Weights of a small GPT-style language model, trained from scratch on English Wikipedia: tied embeddings.
MLP neurons of a small language model. Each row is named by its layer, matrix (up: input weights) and neuron, and shows model dimensions 0-191. Each number is 500 + 40 x the weight over its row's rms, rounded and kept within 0 to 999. Numbers have three digits each.
Before each neuron's rows, "fires after" lists the tokens most often just before its 100 highest values on Wikipedia text that the model never trained on.

fires after: " ", "'\n"
L6.up1377:507501465437537578371470502497507470551477526498483462437462485474539460435444507530491521462574448515517531527533448490540469487552541490483515423566553545531527494508441552532453535488400529566442483457460532524535528474508561466464483491503506488506478474504489484491411574583445569434481550553493560487512517491444522544569504500552506574464508442546535480429426573541501518486497482502518468518512479521488522468535547487465513469497538527487510495524568435535541504451542495495542496465495542480490532444551484599404423436478532471511505481447401462507456558450497547532

fires after: " (", " \"", " a", ".\n\n", " and", "=="
L4.up719:531497565560508524502477506466565460483473451495460474523444487551483452500432529418463475519509503487502460491481440518511491514496508506451495557545488514465494445503441539482512488564492532547497482526391566449486537500544502478452525543470476569520506506504515479532497525454534511478507500470567488543520513565487460478470536462490485522444452490501582499497485531525475452553466479451486494498522416541531575484474498475457538431545514523429509572583533423427584585511468589460461555479493449516481519508547471508456460473456495477428529467481447499517514511611513488510

fires after: " |", "|", ":", ";"
L9.up543:521464545477467552398469464486439475485494480522516424500381549503478494497470571454514518520518455470516517458537495546503545472488415478539479515505477486454578511509485587478452538507471443523429467485479498498504540444473518512552534510486546516545477474467487604506484605518514559527464515530539504482534499528542511553558552419480474533535527495503485399485512546481534501556478512521594448503397526480444525502468610482491483473498510517542477505503532478417433445594545480529566529554507517525507513489466468530506525530442427574538487490444513511470507589440445510538

fires after: " |", " (", "-S", " rest", " House"
L4.up965:511533571480495502490538481437492470453502499511534457527361500588508512498509587524398535520510464495452553452544442484506504439461559496464477510570570501469460555529552581500528412511535471546540470492477545487477509433495515512532524512502496459536518484518494533544430516521519442417480560505534514511459507559545469521460518510489432506508488501532492451511477467509534410565449455478448460508482495588500566505528459511519540446563523566409576454500478404445473556521460481461500520478542543467542464510549465598485492563496473504466471462447450478501481481561445430522

fires after: " |", " (", "-", " alone"
L6.up588:408487491539445442437518471493509487512497532491550463520454535493495490484517463411539544502519500472502579517462491490575510535483446509504531494494543545512456545513525525461431465488533542459552508564470552468497453487518481448451580474456548448478423464558488504464469608511511504480551470453477524528580441477499449560427522539513476490475468477473446466452517470462500432483497565518535448466502470555499549498520500499536483488505516550534542473500517461510372484574487520556516513566480543490465544482444582512472495459480425514527527555456482541511483526538509510487

fires after: ".", "%", " m"
L4.up203:459540486530506481496470480519449528487527584451475538540505497459559533466486470518456519522545514476547573454490531482507498510453492542518476507550516489500563459524518550506535469514516511519533516499373538489541452520547529488389513531516509472516518478513503511483448511403518458476575515493504481504592484530506447444448532521498462452493437507481519510524525425477492497422511485516468412508485417581528508540438521582503567509483555488531511526459483490566523491537501515458467488527531543556516582426523426562448436546530507480457541484510500450421525457518540428473

fires after: " |", ";"
L4.up1275:508466539525533522447522512441466501496538475499507462459522487447486492499476531589491548504591474451498532525487468564502435518479432451446499454487500428517523512489464464517482502492598464511464497591520492541483457508498519502501559495487464528521458480481518492435529474477488566520469499455540509504541488489461478511417504500518489556532546467485539440460461587431455476539497510491528474613495568533512459495433534511499559450482572532496554459458513504587483521463558466479503505506483556510459574417518469550523461510512512579473460527478492574506513480493479482464

fires after: " "
L4.up60:489519484484543520488488544497407483498479541504517477419476512471534390530566534538493490532521473477547503506524478517567495476537504529499516552578503495498448524514478439399410487507508565488524511508454543505484546524488535492464543578475525500497522439505477551449517589471539522529458505502502505507528513509547590488453574467491506571502427539465491453550512536482448554462421563513479482465448362527465525523527564473436535532460514549432462484584553418438529513475500519501481505489544466459465525459546435594437474501490507590505460463420561528505555566461445507537

fires after: ":", "|", " |", ".", "|---|---|---|---|---|\n", "-"
L6.up182:493495568449407505535478472495489498508503500441559418478486489437588514479515519469576473479541479484554450438572496513516539467499513477397470482538533495482470508514445540524460419490549448422487451542445532428582519433508480497445544508440549511485523490498495472503497560520574491560525441508444504534568459461437535598471521534507500500493548496528502500428522513468514450483486510458511471543497499526470482551512526486457487492512506469490529445561537414483488541529552483533518469547535481507481518480517482586481387475553477530484470501471470536515455543479578548507

fires after: ".", ".\n\n", " \"", "==\n"
L2.up1124:479502500539372486416456548443513455484456528490503428450441505437539457510541530453525529538480496536547456379552479542573518570506399556525482610604558558413453534494536536534465470538465493539498460512456563517506521528544529504471540555554458491449516483560499499457482522482494506477525502491494551544571411510474478533456493499521432538405491458512513498529550454499539522455484496464452492496514448479517589503560487510489552483486544488491506548548554445451513580483459573456501545550495495486516458487501546496442477547467463518444522578536548547509556516581479537525

fires after: ".", " |", ",", ".\n\n", " in"
L2.up26:463433535469501521444498499470477448541504457455513425504414475512517520474535565466526520560542501536443425445520494515472497466481523541468561475609562500512505548478528519544421498513464534507497477534460512459513533451466545524508544519475605473500484534481445422453519523521569496441549461527476532542506324519514502523453471517520452568518487490541496489417432523432565459487442479549542406491493546503530560511529494470447495501518465489446537469596502476450544497504528496418494539541499556511458415496439536535586542460451488557516489492428525511485441530546528559492

fires after: " |", ";", " ", "|", "."
L9.up1122:474504468508534485389445545541467519500481480479511511493497487464518481507500505483458458609553406517482531506558480453525444596509508456509504506619567437457470478555495429526535436478525526535432535513507565524477495492528554519464452451585515488505468491538530567506465466561474481470483492569505527486507491494457490521510567454516501513436384491469492416516523480545465525490443508488544493592466422551441538509437540502476503494485524561518493517444477459500445492581509518496456469458595528485505601419424457521446454484458512554439534480522543470460576506579513448538

fires after: "202", "199", "200", "195", "201", " Votes"
L9.up1048:500369488527433529506461470502455526529516515465418490516503479520470550525497474418410574577455511457562506497499529556483504564503482539503446503494479467508500407506530508444435506432543568408389501572479447521473466481489499495468526390509560472442486478436537489464449518549481506435497552497568466542551502476521480443525516535483483548463480531434486466459501488459466585487529491512474543484481465484507484460454517519545479563449422495503511526499531460452422559550571463523483512498512473486430518437535522469503523510514473540538420539486519506520537502524489439569

fires after: " |", ";", ":", " C", " K"
L9.up1014:465411518452471509491540464490440476527523489437515503469447456506523401460480569528467539456541522490521564423524524501545517500495438485489436493496555540445497525493583473513463616487505475567503487438528532505556547453513526505504478464491492446563469494569485480491479536546518586499500554435513462510544401479559572466490541490565474501506567459453476465447446506522494506567471557492503470514528468527456526481482539523491489495460544515454546495540447567476443499481571546502429534481532519555425519486511491567503566473466473509535444542493492473469482546540465414491

fires after: " ", " No", "-", " (", " |"
L6.up119:468547482537509529450513456401520497458520531503518549476491513456519462488491516559461458498594537454499575518496512507533488431473483498454469572503497520499458476525462489528477492446518516527464478608479552467539509471542504506440446474508484468514502492559504529531459481472554590545494496458450522466561497501501500535514548404486514588501408496481532439450456538405474493502482514552575526519545496572518472496541462492531526508530530472484544506510450453484492551508487524476475477526512493521430566473559492562437417421535480452423564469481496467530546534558473576480

fires after: " .", ".", "%"
L2.up761:453520518527473511519485491529491515456461562436453539463478504503455466446464486483504500513529445531592507473455518513509441545537484476466475524579472469478497489501504493484508521522441589532432517481498548515495504539486520582439490485487471487481413440468422492475457487484566503483458561491507486532607506458434499550493516466502520492511556445495483470535524475495519478493498507475496448512475469599507482575472513499514500509485539466528474548496518438538498531521552531452525566543532535538485541364552477551381432453473431555453514501421510458477528548505454456479

fires after: " |", " —", " and", ","
L4.up729:536446474538516462460441442495501538533525481437480507550464498515539497483504548516444570496526504491525518508566530543459472534470515420535487470501505525457484497533548512537552495572541505453429452500509541531537538472558536517539543471557499426511538470516536506457483526443509492427499442462514462528571467512479512526489493519566407470518597463513526523379534503415572429531493508505519454577450564490484517532531481570505481519462487453524583441525502491526358522515539508473494508532495557445550527467506454606503514484451422519522468519512540559440473444542472550504

fires after: " |", "-S", " s", ";"
L4.up97:534553524482530516431496480486495449540495518475500463514406440548573462512520567504451538530520493494423522512565531490474497485488540467408463493501485472521477450513497577508404480502465468538534482481461517513511549428507571473544577575455455442557535481551472478473448519528537514503526529445568492464480453578560542513492513478478491484535475508460467430495482474441406480518456474447557453484542476496450528536524524538531515452517471497489511474535525420455516519498508491478542525515555579533447495494533546552463508514523513554468494498471548525494483534522499466493

fires after: ".S", " S", " (", ".", " s"
L2.up1058:431511584504501586488489503525516541492457456479515423496486438482492511451533511531563462452515481505469502491503443478568542554515523470494518509578540537478446510508521470493529548614495499444470511478467540518492510462534511451486528493490485523457515497514491532470510513469551557479521460445481473552486398536510482513459574528563495509455597454504486512465461458487475485514507516534459523542492404505498529565422538487480448473490552518457496441532499476460553579522485585458449468506563475552591592446542484533388403489529513495504530517464466492525517476567482499525

fires after: "\n", " (", "'\n", " |", ":", ")\n"
L2.up149:499486490464482496436514514501461495556531476517495483518390528510572464474514525516496509499565476497437527452555424448498480485393514486512455473639496445511413546459467506590507516527441602498500482497512529522515544448522521525541491500554569468540513451593490568440501511506577528431538508522479500503516487492537509508465450462479479469525404551503480505506482526500501438555508558477468371515497480486469475552568489498514544470497477429350486444524495394483493493477530556448496490519524449516402504490515476527432482523447487459498487452522558466540448555548507489515

fires after: " |", ";"
L9.up479:490439522509554611561495495451471471494523507605422477497493538496521471502541496489490523493473510485553572479535556530505542478509480474482495444493521519560602521485504555539463487521531483542475500531528520465526519466489526446560579509482505505426414514475498540488523475552517568489423548481562503576530454472512516456437488448574479500546471423410547501498427419537543463505510501532515465459546524506554447575490563478509530494454543522509484476486515473468443530531557555491492500453513606481487542454503543524553465497492478572534541475411502504472477529528572462453

fires after: "200", "199", "198", " ", "197", "194"
L6.up239:500475443528478545499492523445417455497437598504453511461460494439537509471529492492496466507479555490554492513487514570571438440561571458580492456514562532495507479513524533514435507448510560507495521540444517464512479518517446478483521466471581410466529484440531511495562560496582539515488520464488476482558481519507516465548475515483458495467449535492550490506515489425434568477466527451562501555513525533517509517457537455530498556521484500510466495554544516483427533482458513530526477472507516532478467490505470535575482422570548525483513516469556496454519585492550438514

fires after: ",", " who", "),", " (", " —", " and"
L9.up500:537451502482435529443494444486519462573436487444496497490506410457510537467522480432493533520487471497429477503493438583492476558496515498539512540561561534359518498524470533513559520502478492543461486452480553442522538489491492456532477485489551429474449493552547500559493470544538545482418444487527566500544496501488577499516458479482443512526439480500491533526511495539455489422485467466550540575455483525472511452438540473501503440545457475439478527535483537512513491454519550418515495456445476499468506479527500462392512552492488543438511536513550516497575482484465520470

fires after: " |", ":", ",", ";"
L2.up677:462439575492492605489480464472531502482483514492544473473349509514484481449528625511485536542458517536447470521517492555503450513474529474462524557541530537513437451521573593483440491509530433535506511487476501546485496457566519465510476478448520540528483446513492447475454498538482531484522549511500481520443452509560461550533460489544499567491517533494451526443471473553544482478451475488574509457552494477487522500575550524497517412466464450454492489468532419510501456465500533490559571536555564479430484505562528444451497468485443458447462457487467495503524522511453543502

fires after: ".", "6", " (", "9", "4"
L6.up1234:506527460568512536430528514454390520462493539449441519490498439509500493486487551499460499467506479466503456423452508562562567624519373439510523455615487405516511512452534482482573512504488475531492526566508492481545488526491455526442479500530442525496464463513466563419486525469521504479476511509552492475507458545488455472478555563492519525488415408469546528481514419451472449458510492539533488550446484597436553559441496532559540478438462522528501524484531422529486469534543509522485484517597508588489577451492482551461498537552563522502540427506499476555499473532483468503

fires after: "==", "===", " \"", ".\n\n", "====", "\n\n"
L2.up1102:498496499540448506548530539542532500545447488448519436536376542572430564544507490453519560480472503518439483453532486575506489497472491489440479552523485495448452471453516442501452475574456578509423475521384565510482528498566472507446497513458526507500501534545488495508497572478517481501491568462508526606525484509494470467440513551505443583466502478535496467520432492505482512521452516485484487576502421510516534536578488452459422437479482542452473501511584480434514505499492509497474499497531554497481432510491545520505460467566507488484470513428517510465470494557510522462

fires after: " \"", "==", ".\n\n", " the", "===", " ==\n"
L4.up923:529511512457514479492551552495512486519488557473490464490472503509473506471480600462460491496524530465477521482516525538426540431520526506498523612509513524447485500462459487505488550512459517471571492530415489452480497471501499563490551463475552463431504508535534586479466551501586501498511530483506498504521479463551529508504471522574391549451461529511570532437523525510461451481509554449497456507404437540448589499460595478460484471477480511419475488542522453490478500448514515438534539500420497438460463507473524508509544473512543540449494528460555505441439527512556455451

fires after: "."
L2.up1278:544530486515500472480479481562548511451479522483487517476463561521459492498481501495527496514501451512514583499465564448489478579551437512526539478540481524507551526493558507483527517506475460496444505501502533511540564503536498475430513529472500534398449440508402495454496524466582493484451565501554487514565448472485490519507482606556525515494492438455490473559495471531529457536508521498436502505488449591552575553441518474533534492492547444516436528511522491535464491538533492485475503509517535487479580440491453549416444494514459555527444571393437461484567514529532502512

fires after: "==", "==="
L6.up86:495528498484533468451460465394461470496452529480487522545451473553505502485503538501437445546472525413463499515468481534479504447485501463456582536510554520472519544503498534465534533554508582446465489581456491510507527459498538586471560419576493541527458515460482499439475541477508545541471477484551448502506477562534520514587526495532421542496488454445590524497525536497499509480467534501549441510428443491453534564533484528486484507533515555472546522482466462464486473517577550462511574520484509525481507501523559552500538519485493475540605545509570453492502489465423515497

fires after: "\n", ".\n", ")\n", "===\n", " |\n\n", "==\n"
L4.up307:448517535527500478468487524464505490503448548451516450478446425475531434434541564474506545435542499498486510519481496520465535531477440563507466479447552531417489479541436519541469567502498516507481545444393561486528483503472457512517467502413600442443471482558494529453464582488575564452569573534471493560544477484570516484564518492484423520444463498518578524460546520472553481472508558556491513493468530564570562506493473449481524426518486474452497521599508457532513500545471497435489524468525475551461485489574492541435493506512467498439454569495423610455498524550480487487

fires after: " ", "-", " |\n", "|", ")\n", "S"
L4.up1391:459533561517494529485539491500467525483515488519526501486471471428566452514483604513508544513550505473488510459558498499550465528496481432466546541537479491447393535589551462538462471556510529518514459474447496500525521476540517545511498467465498511593501455469539489477474611456492510442474495439493486525507488453488501520436496599538503533498476555495500429428506479393552534492459523503487507478483466493531534620445490489543538406478505541471440486605528528514496538489514525487481516487509490450527483534498444553454509425395506565467492511526456534486478560526484488506

fires after: "|", " Released", " |"
L6.up31:451446539470531558468499453454437544555511544475496430472444518471494510551494530372512531579517518440492516515490538527515534489493500428426512517501518457502552568505541565451446508497445525505473453611466480470529434445478542469540575473437529450502467470583496548521501521502517551515489522479516481466516455505585483533528515440511517505545473472417501471484494565465477516578486491518580444472462470467435536517504611461464486492463454510498519496487459493442507484499500491498540523564442525427482544499477510546494545513507504530454562477478567473522498567454446496474

fires after: "201", "200", "202", "199", "In", "197"
L4.up1106:488488512522521524495445429434562481451498530455504506523485490470484486522490519526450601561489491487493505421564529527574454491452478455476486510508498566536477451547508574529549513476477491536490505522537512434545485489512524550482515510433512458470421528497520533500488501485489474509452520530612456500572453552474499478537518502494508521503509438483516497475438535438488515511440478501545510538546499495536473407512453522487500469504524459535527456486471463516532465460482539503586523505525597547441486439516482547519506432462509448483449512533488471520565493516490538474

fires after: "\n\n", ".\n\n", " |\n\n", ")\n\n", ";\n\n"
L2.up661:515469574555445512493506535510429540502450492545469461523465542511486526528477557513550502449522503494480515482486547543511551474526490551495442491529506493452550551457490479506521540498421550511477466524528523474505470542512491419474525524463569490570538436497523479533505531496508583538505516426541496569555463489542478445529488475510405483408537518517548508499511501468524474540466551425429534561496502486534528474487519500427522441414491549438440503484522514478451485485559475465498505481534509451468551475492517519440529519487495543461450449419500496498516480577576494465

fires after: " ", " (", "-", " Un", " un", " \""
L2.up82:472560552512437568473526489504485519493474486523507473413443459494557479535516568547447496497475487517468524411492508546542468507519454502524545498501515561471436542511470481535475487498521482498524449489448538526463516506543510519475573414449517495433523439524490448503534578501543543507537448487520422549522495489511525487531505534549463616529557520541444450584521487501473518485471539521512475574494478522541495500506604492486521446466527592500479489547539485521483536444454484442511474535479459465489471507481523521543519494523500580441434504408514497438556538504453476508

fires after: " |", ",", " which"
L4.up462:517502576455436500427454438530502541522513466454522384493448487519536509488558490501505509512553523533498519509478401511465472555455514450499495496527499490460492523498495542550515475565468466407474467512504569509460468401513499561534521448495554473509528463501481459532468538494502433521575456527497544503591423560487464545483502518511382500504551517533528559462470481516541503533478530533472476602479461524437531496515510514453534512540447439517639445529458459429476520466549550463435494559470498502478470475467483530458495490471430506463552557461538495438466488568467517494

fires after: " ", "–", ".", "202"
L6.up744:462470518453565516465466448445519432526479600436504545472493499519469501504468537529456523583579445526568501478552517534513391524532461487524476488530463506502526456551498519495498510452452558521456495477438482465554503491505546502455473491464477509520451506530431521462510553479516483492423511541514503451603454474459521496471479521493534501516532425482495423434466553504426529515473489565549472557455435538547464508492543492563510470522512485524491527504533487526468478525536511471582646518545500503455436389570510498497464460492427507490496540484503485531481587463521504530

fires after: "\n", "\n\n", " (", "==\n", "===\n\n", "=="
L6.up514:519463452525479477460468439461478508541450515517525497490428445528449507531508545443531501525570519494503442540498493559540544417482535548472463508509551490521450564473506560434536575505481561502503475489409536557482521524479544490512570518518500468586521484518462503446465492496492576482517526450514552554499443475502447558570430532521454476510484470517497456530508539518527488507521466465551425575460462554457537489540507461507448442484491466493527480563515485520429489517437504463509510514538524541531517505523430561445529553514526501451502501503558601532404510512472484541

fires after: " \"", " (", "'", " I", "n"
L4.up36:410551502525443471538515521507474519491493482490486509386480503452545501558547513489523503460572512416524532410483465463499535470473543527536585544586508472478446558494516516507528497583525487479474468491489598496474537475541534462524507478511518501442470446465480494470493505509520463462452473497448556513482453456471450594514475493525430595496494519517519436425486498407549481452514494505531480557439489578460532609493522457528509473507549540478496507518564498467517579489456502473424488469502471516485535513569554512470565459536554520425546469416576482481482537473478500454

fires after: " ", " (", " in", " |", ":"
L4.up1501:456547602525523543448513457386435427456467513494516533465478526509508449499473539520452497505571495529485552410505487510503478522514455554473545577553502484473543497571478472490505494508523495510470478549579527476553507409545523474461472382472468518437443484497498537507492530476533520486452473456475494529511458520523483542447483467486495500486491517496437368431455511470493466484525493490530476518501507501588514540539533498484553507475492487497432474446490475483412515547515554520506464510543503503418523453511519546513533492430443499451513485469418476500529549539502498446

fires after: "0", "1", "3", " V", "9"
L4.up183:482468458462533547451418455432468534510540421543451529553474505511524462470469534532431518548544562470441523499511477470568538428504542486453524464585546512501504479448499526498508517521478588465433543511495495494484475512462508479454593492466515503519453471515512494469541533532564510588539439571523488491494487508559526418389522504431470532425492493435486499414516550517529488503461551502438523611534445581551543433550461544516485527517454453492503525444549466463519487411531503435507499492542493454474504471527437557480470480495534483526513526528458570494543595497493468549

fires after: " |", " al", " /", " +", " ex"
L9.up1034:517468505497507497510467525494442454490512538547461451445495503475494486494461577523434509543558477457460555504492529547500593499498465500488504477494565501517523497589578491531470482467470570527528470494508496449465527481476486520511464488512514533444485489532489484463445471526489594547451531543541504538534491524469537449482521524475463576501571481454435440510445559522521493581500477556524425495497475586524490532478536606485538513503536518470523473511438516496464566517524541444472499522393530404453439480539460524531529440497482532460490506465477460503477523501455454449

fires after: " |", " (", " \"", " vs", "\n\n"
L2.up1324:590478594514432490444381500516484502475507480482503470445440547470484515515528544491475516503553483473470434526458482546527496488457479462479556565529438492515441474524448477527490507619460440474446508493480516444530454474514512511453503482496437514536424477560529512542521560469594541511474490436531491576555495470517477575420586506486453526501530433486485505546468502498520495533514558492541536579424518493512518478474522501467468465484503531477507480559548418531527577477520471477463564472470500478524516517555477504456511493492461505565443474431441532426414560556490490490

fires after: "0", "6", "8", "7", "4", "5"
L9.up652:491539459470548481514483528488435538484412503524468520471476418499523448508476559509539503532494400492464487471523500495505473525466509499489512522517546498449547505517599504501416504496425507549542587560488547460468515526504542495510484385516511480552504439530433527455524500492501549466428464529455452482516484568450539505454576530483510453500436541424546473481468493539519501528441457494588485529473510532449511483542559523527527468495608451522562502467469438616481496426549475480511536482475567512405523444507502548512562464513452468532561476524532478539493547498530418463

fires after: " (", "–", " ", "\n", "===", " ===\n\n"
L6.up1390:432468537531510518496478495513514499505449572492484506481450531482500506488468510500532498504530455513517548492451578547502442535509441509481481498545468474509490475477485509448518510505470585466489550512459525533517518528472531519478458473503482521518538453400439580440427517454512526558458493530615435534498448512470444522522519458476501492464484461460609462522509519451494432511496489401554450513515520596499501543544470484476547519454515535502434486571532517494407464542487598469484541551544534545418505436554502540533496484457463507493499529545503529458487573510515441499

fires after: ".", " (", " was", ","
L2.up1318:496514589524496479457514532550415501510503532434520489490499463456511537491523476493525475519535474449529555463505543523538442523526478452527530566562577508467559459551450497506569521606441568512502500441503541524508526491534535508427555520541452507488440470527531491501405503456546612524431514529504543594559491503460507558475552502497490579465509501508497526496471510476463513454533491495444480486537480531488529524461537450477496469452561543530470451506518426481464465463575511500554492445577482459619496433482528586452508535447501553528503545536484523495499554555521485385

fires after: "0", " |", ";", "1", "2"
L2.up365:505471484549490457429480409488466531539542472484495479529473526522477514459507540548489483503459483477422442466589432505506502562497519486443493405520495544448474481499524513543527485533582500483486467473525568471544485446556525555532510502551466451539500434573525470441507464498489571417579501541522460531505446541552496422408518532480476479538513457500467534473504563539490422522518511456459505512488482515490539506604539510501476531517498495455548398501523417477494493481522469506524514478516567510520625475471473545491484533476464540503471426539441557483513468487487490563

fires after: " |", "\n", "'\n", ";", ")\n"
L6.up862:570460467516502492452418497541475509408547530503476453497482478535493432508499507592450490545479501482573551459552520469481573537535504486435429509466589479491495483442502484542532469455483634490469502503508563531472558451439455466523498486546494502489447498475486503428402459507531528493511551555560489537469490483509484469503509527524499472462476536530500515460491458541560506517502491569538468580479534535482505490549538460488539472494523426536508450502459485509477560503526513487482466464444549492478555471548460494458525449499494483520476617486522529486520502577517432484

fires after: "\n", ")\n", ","
L6.up11:440550499517511514482437492495434481483512511491492498478419461457569491509540507454440514539547488525498563526476501537527483579476511521430535528518573489504493485529476508520518557544466469504460519582475575404611536527475440486535518525516510411452455527486466549511480466472519508425520466542521515513597478468432552512490502515524461520478454471489550524500468495541523487482494499491514476519498470513521503531503524453475455487569497488526467499415527422506506511551585543401536488523494559511515489484498496547340467436463397597492500578477495525420483506492623468497

fires after: "1", "3", "2", "0", "5", "4"
L6.up1484:435434609419494529448424526447413550395455475519477454534479456486471459496548591558479429485496512500504462459530478479553485487452425452507556532484561568463443544595502533575406490537490473454539528525497596532529511527500527505511540464481532474511421457468510477522427523486457453485405462547543516532526530583506427506475558460519390503509450460441506533472469490459542445538441526526529532490507457529509466551573532504537486504496547545546537542578465521437536493518513453517449552461531512510478483516472460491523547524414497528455514477497423599494495585485506444430

fires after: " (", " "
L2.up1421:488503492534471530407482509440474475478496573480492531485456549500487393498479551562477477586556507494537581464483506489530452534496468488418515579537479507553495531538464487529474481501469542547470478451491498490531548472593471520499519484511545484552448488474481482496383514519506561435475551500545512515534458472443569494468488572577516548461462526475471465486466549463539488484482510467525473529553501516559533542571527451461546499486500432478446511504525529493409496469518510462524631473503522488452556466578471581454412468415459497480436504423527532493538547539468512553

fires after: " |", "202", "200", "201"
L9.up496:499458526505540513448478494454500456512491458477470492516488546514534492473491522474468511560466474461521451465505509459516473506482504524550500457532509459478488517522540527452517509443471529503463512518467521491595515518443569503467509487451574494497508478429507520485501528553511447524432603495543542501516483519492511465549548436433554519545506488459474444490489528438477545566425504490453446480469449547538506519497428511531547511477495526460488484538524402498491532562490453548532497531517489438455550490532506513490471553458483559513449509500435470553582582468449483497

fires after: " ", " (", " \"", " the", "."
L4.up882:475553520513488499474487536493510558509454463520530410475473448487510461421554533485463489472582487553486581465497452546453502472487533517493479543566516486432428591525536511530478514530506576518534483575499496529491511476532453496541500485481537539504550425436478598461429488534505557482492446509510466586511424502466471502435459555534463541452447515494427493487458474481499448488494483496453499558548491527489586555517478442513549415502521480479489530435533504527492521552494499531485474532522494578483515500464511477424547445546490501416524511441572509447546557547478521534

fires after: " ", "200", "201", "197", "199", "202"
L6.up504:475499466447535577357425461443474535517504568466511513532429532488453502465500486492556571554497477543492551508527550530583434442474473494493435484499547536524512549462554554518513512522488534463420498536455516479521505503534570525469493534445486498551421506490457596538549531552465527529493453480502482510500472480489514400456454488508472399535526419493479434536534492497513491485458482485501479476526453534548490469473472467522477475459525459517558510496570473569488413484446575489547529495552585556416440437544475547506440441505417491493474508506550504504531487485488491551

fires after: ".", " of", "%", " there", "There", " total"
L2.up451:439461525498481513494447447529462500503501568473523520503477499477502508504481504520369504607523494482515581541434555525473443517498536526500512469510511457430545487542527530549528553533503549525515528504476519449517483520511548502413462524472448527484471486525464503471471491515469477493523502452478503594494484512467517509509435534498434476437527562478440467502520443485503568454484502583510535569481417495455565543534580462487501537429510478552465499477495489571423563495511553415516444505496546531482483446497450576474487491507445471460566486506556447425501548526521468396

fires after: ".", "-"
L9.up1356:465501457540444496543482431513496510523527565490533552502441510481522513525498493459490539466487490490429523517477491463493479473456577471489508477470580443550516454511515489494444471554422506472470526465463491437501541493550506517468523468489548436507465461446537521521504545455508467516459504441526440513508445484509502564503529586493539602482442503530509519458462406462476503389459523491522478536449423472479546503514582564597438500472501577486577473479520512484471481522531531480586506519513495532486538480464462549461458504557456530485483556487513456446500455585524435542

fires after: "\n", ")\n"
L6.up872:507478498489522505501450539480475486478470563486521547488506516478569449481441544448527572571615452491553504415496461462521506590476559471416488434501495445568457520621537513507513444454501454499520498503423526561565487516544518513530478528454531498515500477530487517494532551501499458551491520470517482562514480486447515511527470571482481484495467480479484455504503440538534454518438522562493433577440508495487589566466568484497557426495506490483475452434496489503459492520495486399528556513527548423524500454514529518476527500450407539463459506408581495440489601490529460459

fires after: " |", ";", "0", " votes"
L9.up1078:528456518527476544483529492507515493449509459472499532499427486482533486447483581530487583482468502484531497433474515487553550508497545467514508444519558529493463506520504454516456505570506497537424484512508520556476561591537509427501512480525465504565443416561521487505484522440579460441528624477514507509523442560566436452457454518513483503513466456468513444497426502452542515516522534518526461538480597545470494532519524524494580486443461479495488442416472438456479599510496521437556472477498529477530573481452439550493458491485507530525499479530470511502527498488452426500

fires after: " ", "===", " ("
L4.up1213:513494508556502548386503482510456492529447555484482461521507505407518485516476560524489529553544513504527563496449559526472488491512488512487585580514506476518486465603419525494415502469489545535497488471526548555503464502544507486453519480486540517501494463482501529449443497523492496483420558522580528532577544532492525497466481504458513510489484513509528407446482466524490560552482509490531418482518481477551580531507558490461521467529519537539418502441478496530446491555495546485505565497495564506472465450524569497486566516360458495476448486411536483517568530505504486459